Weights of a small GPT-style language model, trained from scratch on English Wikipedia.
Size: 16 layers, width 160, 2 heads of 64 (1 for keys and values), MLP 448 SwiGLU, vocabulary 2048, 4.76M parameters.
Architecture: RMSNorm before each block, rotary positions, biases on query, key and value, tied embeddings, normalized queries and keys.
Training: a variant of Adam for these matrices, 267M tokens, 7509 steps.
MLP neurons of a small language model. Each row is named by its layer, matrix (gate and up: input weights; down: output weights) and neuron, and shows model dimensions 0-159. Each number is 128 + 24 x the weight over its row's rms, rounded and kept within 0 to 255. Numbers have three digits each. A neuron's up and down rows have the sign that makes its largest values positive.
Before each neuron's rows, "fires on" lists the tokens most often at its 100 highest values on Wikipedia text that the model never trained on.

fires on: "or", "h", "y", "ect", "it", "s"
L12.gate169:126112131132126146193160134162151090121126130111121104148111091115158156154145117160131108101111064119108172171126141121128151091121130161155137138124143154140148127162148142098118129157147186121159095139151136149165143137127142159126115132150140134108138107111099113196154114119141102101124147132114113132141115130135133083086103132142168131099153110135100158167133135159158146157167139099126170142119134114103144084131095153134108076152128088115123169082116124145115139096160130
L12.up169:093149105139176116143139141147160130111129144117156121122131135135171170088143125154123119167084115120165123143157126152154123124148102159109176138144090134097128158148117145154151157136124137124065128118150096087129157064109155112113132108131158126124071180113137114171113143152149152107094114128097160088142136153141163129096150151130162151114132124133138077160130099141124126141177143122134132101099136116142129121170112140121119114160111156116150145169116103119121123112183121
L12.down169:128152142086162140090121147107109126135164140128145154124128139136151115119134125130133109084102137132113126117097163100118132110103132115160147125096126150157120102110139100129141203136154103115154108146131116142118167138127115091142129096133154117122072131141160090152108132141144086115095114116161082121129121160128106132095128095113108115168107107172149122112105148161144147134118099139112144117155120175154170160126149130110089151118093055152132077109151104080117149181114123

fires on: "re", "\n", " there", "S", "cc"
L12.gate317:181164154114138135171142123119119111130118179128124128138099142084150120142120108129137128163138133136105143129146176135119152164173141096125096063101135118129130116045115158135141115173154177096084110117131114122153110149085107133094133114141156177125159144139132129130162117142118099138157098090078128098111130152119135153096080116151123151127160103149104146115134149122124128148117133101151090163101104127146126134121183116151117106111124161152120114126109099124144128154138110
L12.up317:097121176101120095126111133158109173156122108132134095158154147162195126130176119116133105128123147140114143129122166156180154130156193136139117140102124141102141102104134075123163125103111144120123115113081167133122072126084143204112125121091125142124119151126158145134139143146116116120096142123127132093122100127099124157133129127133161132120128124171142120154113110141111139144116140164073106099162114170135119152123165134145104111136098087160132129139140131146123129140182120
L12.down317:096138107093143149145147102110145135176155149135157105114087132154113143134091153128072125120124113124136077153165112186115121113149169119124158123135156102131129175102121075090121154107086151099102129072136118122128120137099169118124133155094127158138100142095169143124114100090129116102137135138154098142161125104141195083121122139137134146089108113129140120189155150133136127146136123138135124109118148117145123180109139125126136124137177117108118153133122132086127109100123163

fires on: " w", "w", "ed", "qu", "ic"
L8.gate40:095145132129128102112161121116136108095115116113070114105142107177127115146124099125145105158138112149120106077100126162144115165129132108090112098128106102130143149102105085112096078121143202189095122112154132181169124147075115139108105133169131149084145132123166069126143110136111135105128122124127124122133150137113142140169107125112122127149103087148127127123108103132117129143099089119155134137125113121087155117144079085133114110140143123135156098140128106115140071136121137
L8.up40:125136119179085170141093104145161119131124096074075163134148102150089113131135110164123119098119123101135126124127127173176115126093102157146127129192117159195144157138128169091159136086112120156125137169114143137132122103135122119100127132076104110107125142101156163139149084131161147150114140122117173116111142104107137131109119109085122154133135171169104114135125143136139132137136131116131112155143161117111144081142166123126120113135161113125101119112129124103132118177095145
L8.down40:136137151131149093122103156121156122133138150121119159122119133173094125128144122098111109126146072125091202133110123141190103105119143115135100164156142137119123120147154117139148147118109146167113127102098140156132118092160131079107118077169118136096082125132124122143119140129140155147126098146118109179120127116127094087108123181136080106147121130153126122130142087108127165123152134141102123132130143096181126053150094128140155118105124129155102140152138121121131141138182094

fires on: "in", "i", "o", "un"
L10.gate83:094143116125161098160155161147089100115123132156126135137138115132110118126143152167141134159102138100100137155094130136120107135120145145146096148170142132177127161122090145100125144157094123129137116162139130168171111159162115142145153126084142158089106093133161121149125156158140122092150159122110154159168151103165130150138122148107142117131155083156170117116101144092110113125096141102138156115084121099133141131129131143143101122107159155108116087163156129184138140089177083
L10.up83:095092123102106112126132120159112161093116132120130116134117128126144123148107101142118123177132101101154106172116146135118163190128149127139136116109132079133133140125106115162149141146132159135118155074145119102154138147121118162135161141100124138153089157128112112081154135112145156137137129095142111155148161151086106166138124157122136148162106111138126135173112098112118122120142142110148139193111103154133111153137114099126043144150072123094128123142169126106135135085173166
L10.down83:090132095127084159150086112130113127116123127164143115140149141123173143163109101112145126120099099145120098101113144109117142175138152158120158179108140133114128108136146116129137098125169141100155158103177158072159130167116086138142123063131164137114120145144074118143138115132137114128131123114152139076120119135145140119101133141085101133170155127096127142130086097155124148127123127118143155109143152151165120141162150085167114151107125083121143132095154120083126098115121169

fires on: "ra", "ou", "ia", "ing", "s", "aking"
L8.gate286:095161095133111160163145150142121113132141121172117125144160115123151158132136129154151150148111160100104141153166191120122118144148163149125149100135177127142117155139131134106152114105128130178108100116128125130113127159092133127119083146126134115139149128147169090137084140119148097119125107123159139136169128175132173096139176106153107116104161108122141104074142163112141127112135117139159170103102124108118192155100090144146145140158115137132084179151122157127119169122107119
L8.up286:148150141118131117118147111133148100098126090151121127114137099120126128137135142146074135141108166168097133110112157179152120105141131128123141123073157138129125133134156154128144104126176122129096176117114109147129121177096111141108118115122103135146119114120143158125124089141119125149083091121108136094137104127146173054111153150159129143131159132107132113150142167063162116130092113106126106136071121125075146136086114138173124120164141159165123115149132105152069139145127118
L8.down286:132123114139114170109161161151118148119112143112095171214105141114163142116137089115107161086099125161139085157149124130111150133118143164091139111125121153118157143169129146108132166159107135117136120144153137105108118137131116099158134099111122119087100095123167154115135094153120119152094126087122136112135138142152133033163133129127136130135125158103122095088131122094158122126139117154108111125132175135118128131121186107116137118124117119118141099133131158128070144158125163

fires on: " a", "\n"
L12.gate215:126145116110125126159171140136129133154140113134140153104139111112147107163174131130152162137124116149156160136155137149138089133144163090112145080168147134131175174119141105102144071167181133138130110151108091131139094133125125156172124129166141113131108132129121134154161099107073153155140139101122109104135106118139143132110116075120167146139164141129110174093121108154135134127116133139108094138136104111137144112145097073105159131181108095142178098122153100150151155104111116
L12.up215:112160144102153141092132145132110124128104162117084134143092129128115131129114114166147103075121133138098118146132108132144173100153131103170129105135110188106107170119101105107140108127106119097160146141118113124074147140090131071146054121125127111176145172135074141131119112112123135145129156132156104143109131186109117133122105132139112181126125150113147168096130093107159127114136145103146162148131151131110169150111098100106159158106161127137122139137147084104129133124146124
L12.down215:095133157153116097124141102135143104111142100144112160072168145143107110126136132174093134109162131153114087151132085177151151092143087115125138107108123102145110127072161124095088143118160087126142166129113085114139112093099111104139150125114128094167087165122125133136131131155142086177146165152111147158125125122148136121174122128093132123127125088114100120126136117120135124139137128161103158142118105098119168151106123104148123091157079112159144121162155108118123163153109141

fires on: "ass", " class", " Art", " art", "ver", "ional"
L12.gate287:093168170137176143145096160146117126093089119136130082132139093123112142138155088124155158145145085123143139140123094135091108161113114174119150129072141073118130105123153104091108118120154133117125111138142164123140113127111112149094088163149107137139128147081114134155100113143107088118143139126132151117144155101185161160125102167111112136134120135076129105121107148176122111125135079161150119144085163149124138128120100150137125130100117138146157110154140117130111072156141121
L12.up287:102133117133130113122174069156075138114139107130148133148125158141106119135119110085183122125131080162102107144137129140167146136120098100099117107068125109146108120126139096118125141092143145112145170122187131118101132152099115124198129130127116141140112116156156092150133125155128095135104171111122158109155111114138168154123090104133167181150127112128099126156142074131117135128125153140138132123117109195153136122147110118117132160137125096109137100153160125143169144153112149
L12.down287:133139122120164123132112132099166139128129119125112152153127151096133132138153099119150083121173122163098096139149127189133150133163140132147143084144178145114088109092145106113148144142097102101146128114116125139092174138167130145179154128133097120151146136120090154115110119183093092096114126127100125181142140105171133091106124110180151121159125135132097157156136142133123150126140138084132109176147156146112180163141170169092109121107123149121129125142103151145140133135137123

fires on: "c", "g", "s", "h", "u"
L9.gate309:099152112195182124139139154121079139144085112123152107113183170125123109144139155110122103098182093150092144120131138080100138158100113162125136125134129115139115079176107155127102104141121134094127181066110117142115126102128139089106120126163133087140126122133121117156115111085132129133104135105176135097161135133151108119094093127106095119124156141141164135103112120109151120150090090132118148143142128109102173126107133141134113088125131107134120145150082126119134132128129102
L9.up309:152138119173127133124088139119146109105097062130097140136156130106177121112135100158097123127131176092127152149104139096122110143148125063149136082132130122104136084091136194138138151125107113158092133102104158126109139124117123088133181115134117119139123151103093161149125119130115116151156147138137146107119078110159106149127112116138111119122103121099132120091141167117101121152118111128110136159105089191152190139130160104117135173103125143117160126112143137104093130140132118
L9.down309:145149114106126125168109112119134133125119119134108141156122095127133139115137154123118201136148127160129152178083110139147133109132126106127136101133082122137098137157099135117118132135115105086087112108098152165131093154144150129134158108136129104168132161084138113127152162197169132135118145105158184130102122096072133158148103088108110128152121122124158153072144143137163090146117140101138131148106156135136097110075108140150131154117145147108093153154098121082119118106114122

fires on: " ", "p", " f", "c"
L13.gate298:149158111120107137116130144160126135150150120141099118075110128114139142161144126148128136148135114158115183102120149106123146122087149134119105108113113155134144160089158113096083144106125137132100150124121152153175127151086143099131105130105103131087105134149125089152127128122122131138144138161176123105172088100123131147140116128134103157128165131123163114076152112144122140146147127142136178205129110092091173102115090073123133116136178177128123106127076127132125157117131113
L13.up298:155136105110132124119123129154079065139116132131136121116151090146172111132103128128108130110113153135135136140125118143108114171105136105112160190137127094148174100131123099144090117161131101182150162119105143106100133146129157142137119165115155129111144111132160134141078148163150160155156120155130138139112136099094133117134142121122144099114096104144144119125159191150079113129130108103160070149079112093165130113130141092174135108108128117123145088137106142135155101163114159
L13.down298:132168149135125104138058168154162139100119160156131115115140154109101147136096146129140095153122122123122107137093114098178139154143138130111126150103152093169166101124112107122093124130102145132133098178125144118164129108178128131148126153102119124108085132159149133174127145132093109126146088130142143143139167124162125116098110141158105163084119155138157126153083192123118125137135142124113109134144176138124141132131114154109127104102120123129094113104104067158140104160111178

fires on: "s", "ur", "ing", "ig", " contin", " compet"
L3.gate264:075149146126127165119157119132132151082096135138098123129165152162122122131145098134176115099121072094140100165154147136127142148148128134127105121105115125137083121139136154109138130182146147182086128117133149153121118164100140122110142122081136127099114125105144144149127161112115119159149156087148132130133064145125153095137128140144080127126113118103181123108109115101131127078130064118148097141093132108109164140148142127146123175138120150170149137137128099143099084098133126
L3.up264:124114155105107128146104104124130165056163110130140133123177101138075134105112141120116132127097143133126155121115127177127138121100091132128119085116118113174129112142106119126127154137131170132133162143164098148129076146079143164154182115136098142111173134096121120163160137143107093115118143111145101114121106125127155123152121161110142103126080142134142124158156140119116119112122102134114123120160184138117133128077106160180106127195114109171169116144144134147153140137140126
L3.down264:135125139127138125119116114166078153140131140123103110148122135099151104144103151159115142167096145125102108183118100100140133106129121175093167158072127143111109121098125133168099122114143173120132118133093110141151094127097132089119121098136129113116145110123129144138161135122152139160092090087177089108145095143104140110171100140145075117119097209126130121095136109091156164121103107116132127136165122109124113113092141128136149116137149109140092105115130185134104141094131135

fires on: " Sh", " sh", " De", "sh", "e", "h"
L11.gate318:139163174130107144111116108136135087160130136109163142100140121144109139143184111109155130161152107134124167093115131097102101119072113136139089100136140138143156141138158140110128112123132156116108112114108150100137159131158144157133137156183124119079146118134118143122162130130133135117141136105154156125175188128145131132123101174096136126110097085104131114104105152070154113186096128131136159142073132069163168150159115160124148125121136134150130135114115120092147139123155147
L11.up318:178150138098130134095155088125119106126118133117112122085098118085067163124143083144177125133155087131135114102102126132144140141111114098113105140134145154155104131115111154080079131088105122145131119136110154104115139113111132139141151121155103175129140139130145093146102114142146100107101103089128142104097126123095103148139104146151136147118120119110120133144115131078135150166108127145163133185085166087115080143172086143128110134123095159189122113137105109133139106137136145
L11.down318:128127175091113102114129100125152113084080104089097094120134125094119113140121118134134107124179106114094057110121175129164124122098091099115155109103113139112157153136130120170144109120120146132097122161132141134118132093162132165130186142110143160169139141100104121142118091126115110143108113143103134140093122119110085162113136135104149071163146116112133150137124160118110134109098127160128134132127099120130134154165141142146169140095118143166157080126113167117138084142092144

fires on: "at", " man", "ro", " ar", "it", "id"
L13.gate9:134143136148127145135111156130165124137091086135115107090117079107144096132151082158137162137139119127187160134114124154106185195105133145068164151139119125115135119137133151091125130146155128136167084111115111117108130112105134144117129129106130124110160129098120139126146116115164099120127108120155088115140126111127151152165121115139151095136161141113116141125094204105078131137143123101115113195108144118177115112135111112129142124142169123124147161099128161112123134140138075
L13.up9:144128162136125153144126091127130128101114122118110146135167136110134138110112090127108142152064132063150120122163110129127138121137121147131138111121118138155109171098142165186119059124115175088120140118113106124130158075131142113130108148102072075158124146139131123103122064128119152142112129132130115119150153113119099119161123135102141126109164122090101111111128180128160123128150155101113123141134172121129107124179121134128156137102133091160099129159142168115134144152164085
L13.down9:084078149133141115132091109076144138173155142154133104167135146109119120112127166103168157143142148166149097091130101131121126118115125137113089125085159131099151135142103167130164088143100130128136160156152087131054125131135119170132131123115140138111160134144122131125110146078165146173128139146098089136120112126128125125130114123078132152111115125116139092147136130091156158104152096138148137154081138078149171126106120096111152115139176155157127129131099137118101116136140104

fires on: " them", " Bro", "ed", "ic"
L8.gate375:098127133098119112080171104115131116120129082111121063112116134157127104135119150102135082172182122129114165108123128139119142142110144117092094108160187172124104152127126110118107105148141154154124121134180109119125111136109090114096136134118109105112128132111157068139117160174139107115105142167115102097091110107147100146146133146092116109109139128107136123126159115151159102124108117118150153119140158077134131150106080141111110138105111118153112126097093078171146147119145146
L8.up375:109096108142105167098142092103131113152087143090123180134145107129129094155112143105183125104143139111117171115126153083125106122089118129118131132143109150167154127133129141115131177124121121160190076130113136123116128089158152136101117102117146113095124196142179127131118131168126102121095108126126106165126105144081091130148134164114192126103168158141131121074157142124137134115119121142131115115112125133100138107127130142110082102126161120109142143139110118143126130170140095
L8.down375:148120105150151153126151128111150133130152151087110154169132129151090114146095142141118079133149149122095113117128128121088150118117137140144113102113114133128130114120171123099141143143129174153093112126065137099159144125143155169139149093130105080119122128134134149146092117141164128111146131140130125116159135145094116109116093151149081112164174162133146173123138112118138125130122084114136093084129091126116156030123119193145137156163109126123170131109141117149113140107130138

fires on: "et", "er", "en", "it", "at"
L12.gate292:098130094110152152156111109159123137133094106114098171140141101120137149119125119189112117123114147117145156136132129120155160130135152128055124151142150069085135163110123125106130101130131144142162127109123084168141113145144090131116132106128185109142174095141104123177149129080130093119111138109169135136116124144156116142117124122138162111095126099129158139113135155115165128115153107101149164152134153164151124144097123105109147103103155095090148082140097115108130124098134067
L12.up292:124135129143182142143105128126161066110113121126090118131187088102121144126170141109129138106139133076146114122113153142092152128134132164119093176103174149146142090144179162137166139119138137125143144151126103121136105120143112137121117143096128107128173149085138126104161124144093134174087108145090127165147143136110121117067102166138146115116104074119132107129154149092109160117104145055104136126107130130108132146109137110129101149128129149120138140135097115141103135117154097
L12.down292:171128117100122138085088088074149174122141115155091133124159118131146142118148131151133133120133178151156110117129110141142179157097178100153107120098167153127164118140115126118134171121127118092140115139123117134123104101129098150122127118142157109104105142102129125147154132102112084152114113109142095098148148175109119149110155162116114119115126167140135129172146114142095165148116108157115067147139166140182181171097116117113146118138154146095125126122125125112174116124167119

fires on: " v", "v", "en", " V", "et"
L9.gate435:145146121135139100105145108106179143140118102118164120159132127088150111152154165102125100121158147153136138112130109149113135118136154132125175128147102108138146119103145136128117119168178114128152133142161118104149164107138140091137130095113128143149142079158158133159130150109131118133124121145141131100127159109188167187123155151161150137087151115144190111132108143145109107098123093127117132166124123142118090123139155146109114151149161153083183102161087118077176102135115108
L9.up435:157119123069131172136071097122120116133124122160083120131169175102112134141102135142160192056125106114169141150110111122141149135151140093113148126108150100141143082142146102138155156133147132154140148155115138153112089117129131132128111120118109148160103154107093110150104157148141127149076150122114106117090137165154130098110159140154155156152121115168080127137149159107155112113131123081089144120124132093127094113104139093092128129115134138113135124112127130167159152131154117
L9.down435:167115151097107133149137094132119137132142145155128125099099163099105115162184156112117165126113125168100175144109117138131168126148130121103114140115133141099154135144134145138080169123134153141118150129076181154105124126135152122138147078155118108127103153154163136161141101139109117138100112098105118139180089126129154123140119118091128135122111114088142129107099118156141148060151136137073057109154140143113124156136101133134156135130173121090102108130099135118142105130108164

fires on: " art", " class", "ient", "ience", "and", "ific"
L4.gate145:140151130134128152172102115107096138134121171117150077130151095092173116126128149140129139168177124101119117123133100161126114179150166151087144137107221105110123113107163138132161131116186132126111072125137189146156123132116148145120121151141134134179162150147124138178114135138147135151106134090131133132119133107124106158134085130123129171129123126124130121147163132160114142115096131137142115142112184139115154144149117149130120124118150141149113127170118124153164098159101125
L4.up145:096128104090144088105146125110150144144106157132125118086142147130158155132135069167129072108116131137115110096152102166125130141150139150126155145112136132083133092145140112088075136127145141147090090190133165122162180091160141123094121159173131130144135145151127110160115135148122129102077126102169092102136109111175147170100143127117161133162119147122102077122133153135132110121112123130118113122127155168100126148142095112138116127088125101120130165110093124118131124126126109
L4.down145:104147143130127106148128108139122143087107130086091105134129154136160151137119106120132127103172104115114097108116115129141132134102165135128152151141096124104187117119077094149078095092172098139091101122140095099143163107144099100105149136101089084138136120127113156140121131153101121149128154140100155141107121085187120144118074108094137144179128152144098117166165094128133125064146124127147116146129105096093143117129164106108116134126147169123116121113149143122136126094149143

fires on: "u", "c", "g", "red", ":", "ru"
L11.gate2:165165135122131118118138164129161105139134097139108162137194163125133137143122099150089177156137062134133137160171122082128149138109153116133146117123155099122156123114131120123124130125090192156112162110109133108122102086149139096168148116121101119108133145130107086122094145126112106136143126108176131124097153121150098118133098123130110165166115130121126135099109147100125127183112113098139098145142186082128166132125131089117147136168156085152094142112104134136118148119138113
L11.up2:110163077140090128121086130097121102146126151122129102133137113070128118112145072141107128115104127155157145098146119127142077102129178126112125143121154083128145096117116126129092126163062130094109090143135133117139091147183136119130093145135092104149120159123108132108110131128122128107119159113092106117150134140122162114132139150123118117141135155124132123066099097142149126103108139158145090124097088119118172098114098136079151113173116184136112110149118097098127154124134108
L11.down2:149102134138107087094113114114115096116100089176105091116124158128156131139120145106121158145080074126100109166150101136143084122145102123148174140138107140112154146125090170133089177118116162158094102126165161128090110100063149123143108123104104120159134146093141110128145117120108115095149137080152136080099127118093122106133115139121110159152111134131167127124122170114128151144105097093139161131100153111169128142120133119144110125107132121117089131170122112141104149107106139

fires on: "an", "o", "K", "C", "B", "in"
L8.gate101:115104164122163127125120147157108166129114169164132083132129120103140102102096125163131147128145178124142138108135118125133121133105122092114081104111136157140113123145106121105089143135123167142155114137101111171153153109120117165138111123128117152171114127108138104127194112104108081104095112139169166129096141109134084122142146141160100129108136101132142186141186129143109149099147134113152175139073124142135098126124125109160110096093071128126159098160119163137128136130145102
L8.up101:092149132119097096082135066124126129150158133133097119152143106113154123101141129140120115125159109162140127168134138141122136129152080133139132145085131103144096175113107134145153120127119148152135115096128172138146125111116142109139118145110089125135142117139130073119148114149114141127109064158105099192116123102136085159189147135129130092137154106109148174148131137189064112168106124119122118168138138115148124133147104098132104164126106139122149103131116128083091155109136104
L8.down101:117079173081102141116116147114094100138109140145151119134137107123136143161140072119152117122147165094170030119135073126128111134115130141112180128122165137108120097111137110153088143133155143149127119113136113118131163126155128183122141135114121118141093085141115161154120118097112158149117140113082103126182124135134109132120096118107110141155145157120101118163118144157167125132103128149096090143157108153135170132105143128127127119126123115153139141128185165114124124103104145

fires on: " Sh", "ult", "3", " sh", "h"
L11.gate296:161162097073138131143142116096121138149125113098143128124179118093148078128106108142132124119133077132134156083139159154139129155148096146159127102156144139138117184172118146137134123179138174128135142099121070133117111111104108175081122108104117138128153146107146158109113138090117147125140137146087150139120152160145088123117129105081121147128140122122114141100143201098151126099137116131184156117127182142123145118113132114122165111154111108135133108131112125126124110114168097
L11.up296:171141131112098111106182123156094061135143106157127106120093164140104165128126103165152128125132145091132151112113142146125167103170127106157146126107111124140094108108126131137117139149136113091116122162159110150094104132188092138112117134172129146105108185132143095119104124132104125073091169164097117125128117138120157094087088195144107152107115133107102108144125122093111133141135098120135131159097115077122131148142136150151115130161120109112149124100118129128147103123142118
L11.down296:147120140108122084153123107124125123085122125097092117116132079109127113087135125122126137117165155161117063079129152120096156121134133110168129120106117105124161173144166114108143097120128183138105113125143105144113123125164078152092118124099133101094116135116150119127095095116139151121150131145133098117094146154133029154111145118139147146158163125140142103131127149110140086127147139117152117116127124130148115164157146128164156117137121111110148069120128104134190135099147130

fires on: " sh", " Sh"
L10.gate418:129123130116090097142156115071089115138140111075140100117122115126137123145169118103095114130150080120119180123126157108151145178107113104160112101107152143138099154169158140095157140140137152103077128133120167187131129148164144159139131148121157134090158133101125104135129120115102116077158134145125156122114132122166129126114078144104156134080142170104130127094082156081132122172140102121141134141094172118114136149112138134139118133109147110141139152135113104120163124127167135
L10.up418:133107151058103138113160147136128096152138145114150129148095166114107169161152159154131161138142087152105125099161122101158152139110151110112121108094142134178127143128177117137116160138114130114179149120090143142117141141144147172110117130135174111094164146155137104129134097151141123130143144162119119151091149118192132111106120139125100117095129165108089131093084111090131138172118085119167131159104131078124163145155157167129104103139121117159134122136125124149134137133124110
L10.down418:144129133107072124122140108138144120134137117088118107139119121089155143117167144122142099115155123142094107108150114126139135122098094093111112132101096196125143142170113121133142153100143167112143144124094140148105121099183101171182124134138111133092171129132125136130102120107124101140177123148087142161112138111127066197095116142070113129120158139149095125094126164099118127108101102117181116122108120123131144147145141147148176163105131139150115140103112147139139099116113139

fires on: " Rep", "ong", " bel", " War", "ep", " rep"
L3.gate146:075129134100170112124082149154115123143074160143137114100130103174137135122134109126118169112093149103108104179169129109157131123139147139097093098140144094118118099150147143118109106184184149146181146087154172130115144129152100134120126130077122123177170108131114105139137135083168124088130130128139122119157118129154136121131106146107113131120132143107113155122106124145185113164132131154105155165134129144120133151111169117134101121107162125140113179119119143124156117121089117
L3.up146:111126178123140139137107145124120113158114145159158132127117143158156109109125139133104125154137191101124089158126129176162134175125115163182108148141175115103189125129131149144134120160147117144131156110149101082115104103179134157166166157132089145132146162121113151093153113133135128131144175135118113102104155118127155107129107111155176140132144151166129159121123163146125159161162154119113138132097122105110141153113144148128096139124147171140137152156133153111097131166115076
L3.down146:138161133105102078135109115160177101144112135121125145078158130149125128104107188168155129110117103141158072172101137103119174112118133137136129178184065130117121148189093156147151159143169111141137154108102148105127141133137114143147114119141145119149147102130162136125153093125112115123113180101104105162145150101112134119093151106143162114094137134144111151131143089153112147127147137097154092143133125139138115124169148135128120119134137113164134121138126146124170097142162114

fires on: " |", "|"
L12.gate423:133099135108124152131116122141072087144119110134126117101117164104116125147120088109175134125118115158116170099130131159131169088146139141114103141098130102113132109111122165135121159137119142193160118114133127134116120170114122138142130135084161140114132109131162109153102137119139095140097134129117164096150126122183128173099115122112144130104116125128190159121146127156124069184122092102105140142122148119122150103109104140173143173102109169206141131139134101099144148129139136
L12.up423:090132114141130148148089141099089124129104139145185099142151156143159111160107144113150159131129181124134145161145087141089146131131174136146113157134110124148154110170121114133107137123129170140169131121121106106111117131121123143115135124127136129109174138163120159101123121119097092123168119081112136129142119148185097123161094124069127138113130129103151143102127163063178129143125115096145107121087132125100106142116112142113122133102150146166121154171190114094149160120146113
L12.down423:097127146123092101126135078131112115085145140134148118091165151115162103138142105105184123045102170108124122104107137153108091120122166129113117169108126093125102097093126154147113145152135121148134146115142145120117135113128149135081158114157106121088131098105137144154115101090116092116171146113126162179146104162139133140129122125122157113159082137164187138127113121135165098094124145140119126096140143122116133146114161150135112161140118119178097084134123103129129130152106112

fires on: " |", "\n", "y"
L12.gate395:193124152147105122147142129109120130149108129105159127084097114138132155152105091108131148111107119126127142174150146144125180124149110143088152114164129144100150135122130114125129155137153150146161115144133148145161118140143085151154136113130100127082111147101131198163173111117118133135172106116107123149136154170188134170122069150124110091116150132130143158118140160127118144143123151113115093122111132080104140117125105148135106132115102132178160108109142098168161166098112102
L12.up395:129089114121131173149135087131140114094117158114177097107126165130137128136162141145146149112124113179090104143112104140123157124144107128110088142118152086086126157114139117137141171094124141074122131085129111116098120140096165179130080146107117109173157158149137129145140110125154104102129155139122192123112140153173092132128119132159138133101140139161145156105161086121125119146145118108153128139083141128136140136149064154154122093130122086143162132149148112125152160125133111
L12.down395:158203120121062116109145085100088111086141122097143139115130143148139151125145110100132113088082182120120068105150140166115129108136136127140168108123124133105115118102138100131122149185090101116132123105140145119144111133188173145132118160135155109141134079144136106116114105081137080152141107127107092135120103114144120135135102101121168132150079116096110151138125102114126119117125123107123143157124160138127117185125162135129103129121147123127148119146100123130118097112095151

fires on: ".", "ra", "as", "order"
L3.gate190:128100141163162122108160152139129152149115115151139121111125120149133168161142145170127090132078125133135129122120148130134125144171171107128112099130129122145141178139076109138094150122162104147135102097150131116125115088103173135110159109115145148141164127091156130123132140132090157130062141126132130131131132126153127187111116131088151157116101139113152114114171138119130186126146140103172124100140126102126109115152150091133147162149126125111118080179098107181157091087102121
L3.up190:099145144148111103124167143141176092114136129137118117147132118124111120121147141139142152150140125164136163136114137073138139186151099116123070116124106139131136134097126108102151137155125100152147109109097117113209147156131113128113129094108139153158175081122112146115110101121115093132150084129186152127160129124110111117107113163140183140119103135126122131138132157109112127115108082139155079120142109140075191097073153126118122146127112130125155098109126103119107117129161123
L3.down190:146086140115149108103107153101134107105137127094096109133123190147156098147119121165165105109141141137171105165123103146161129110081098142090105103114131123122106105109114135130159119131084105153136098084117092086182120135110127118129124129132136145130070099123152136158133162133110139153124127144129131121111152172127117125163099112152149140162126146089145136102138138107159115148110110138131098078137124160165124061154111083169153105168124129146112130140099121109111114086112113

fires on: " "
L13.gate238:155159123125125115141130180141135146144086082181160130133138161138153135165138140149146131062078093079140151117140128150153114139134187107093116147132126087119130124157137131127108100143122140110093111127081127143147153147101118153174140122099100157142165123142121102157126144112093161120123137131113112106124173111126116117139117099100111105100159096109129133136144176100119109177124103149096094201131128104133133127106108121131085114106115123121120122157166134117174116117116124
L13.up238:135133161129163135102134106155119098128143102115125111091130125117112087156133182093102098157153116155146132132126179147152125119136161163158133113145140140176153166150132138127110124118117098197124153147084168134126098117133126128126175154159129159108101129186126090142123154103156175155129095103136109071131155112126127107178122117142142104125108115145139123138126163119093121155100147109099124113126132157143145072104154140133122140164123128106140127153125126173161110091100154
L13.down238:092107161144135130097151155150113057101119144163139073120115124081154135178101148163147139135139116137129120151127132132129117138137147134087116143111125097154163120128137145145135125082149161074118112148099114127154095112136089134145142155137143112142089145140123072148095147104134115140128143139077115113112181144103133160088146070164096088120139154163114134087141145124111150138132135148142115129113149119142094110172142125127140135119157123153078126141148101158126124092149103

fires on: " Rep", "ep", "ue", "d", "der"
L3.gate143:110119130210122148139083103128105127097145146118130067124128087146141160114153122125155098143127117136136134119145148147139109147127130148130118122135117137103151128137113124100101102159140111151152109120139139131113140120093150150100158163140119121172175111136172119171139117130138127105145125146113109127143158111173145138108091169155146163160150125151161159112132111107167124165110154119121125181084162111120138130103130181151088119164118172071151143163103089089113113107132123
L3.up143:110083121146170140132136086155115120125137150174137146122133102139100159121092169145113119140139074104127114143161117143119156151119142171129102114134135127130140126125139121140147130140137108146143134117116112112101169109115131130146107137146095130122123146123147151145177132137180113115150142124092121107135170098108139102143098110128080146166106095116153097111103155152131129134114104155135114170136126096067196159168085157114164084089161134088137093163122084103112132120111161
L3.down143:150161131140109083131099165107150070147143173127093119094113097146130114159090153142135104119136130107137120108127158141095161151145073133114122141140068150094172126152145145164179119131137118129158123128146116145095130108136136171145156134132095139143105120128112133124130129180174130114142162127125149158152157084104108104157096109178162131150122119141160144133119122100148113156130150083137131140119123142127146150145133150161164189124128135095107125106103107091146086146109126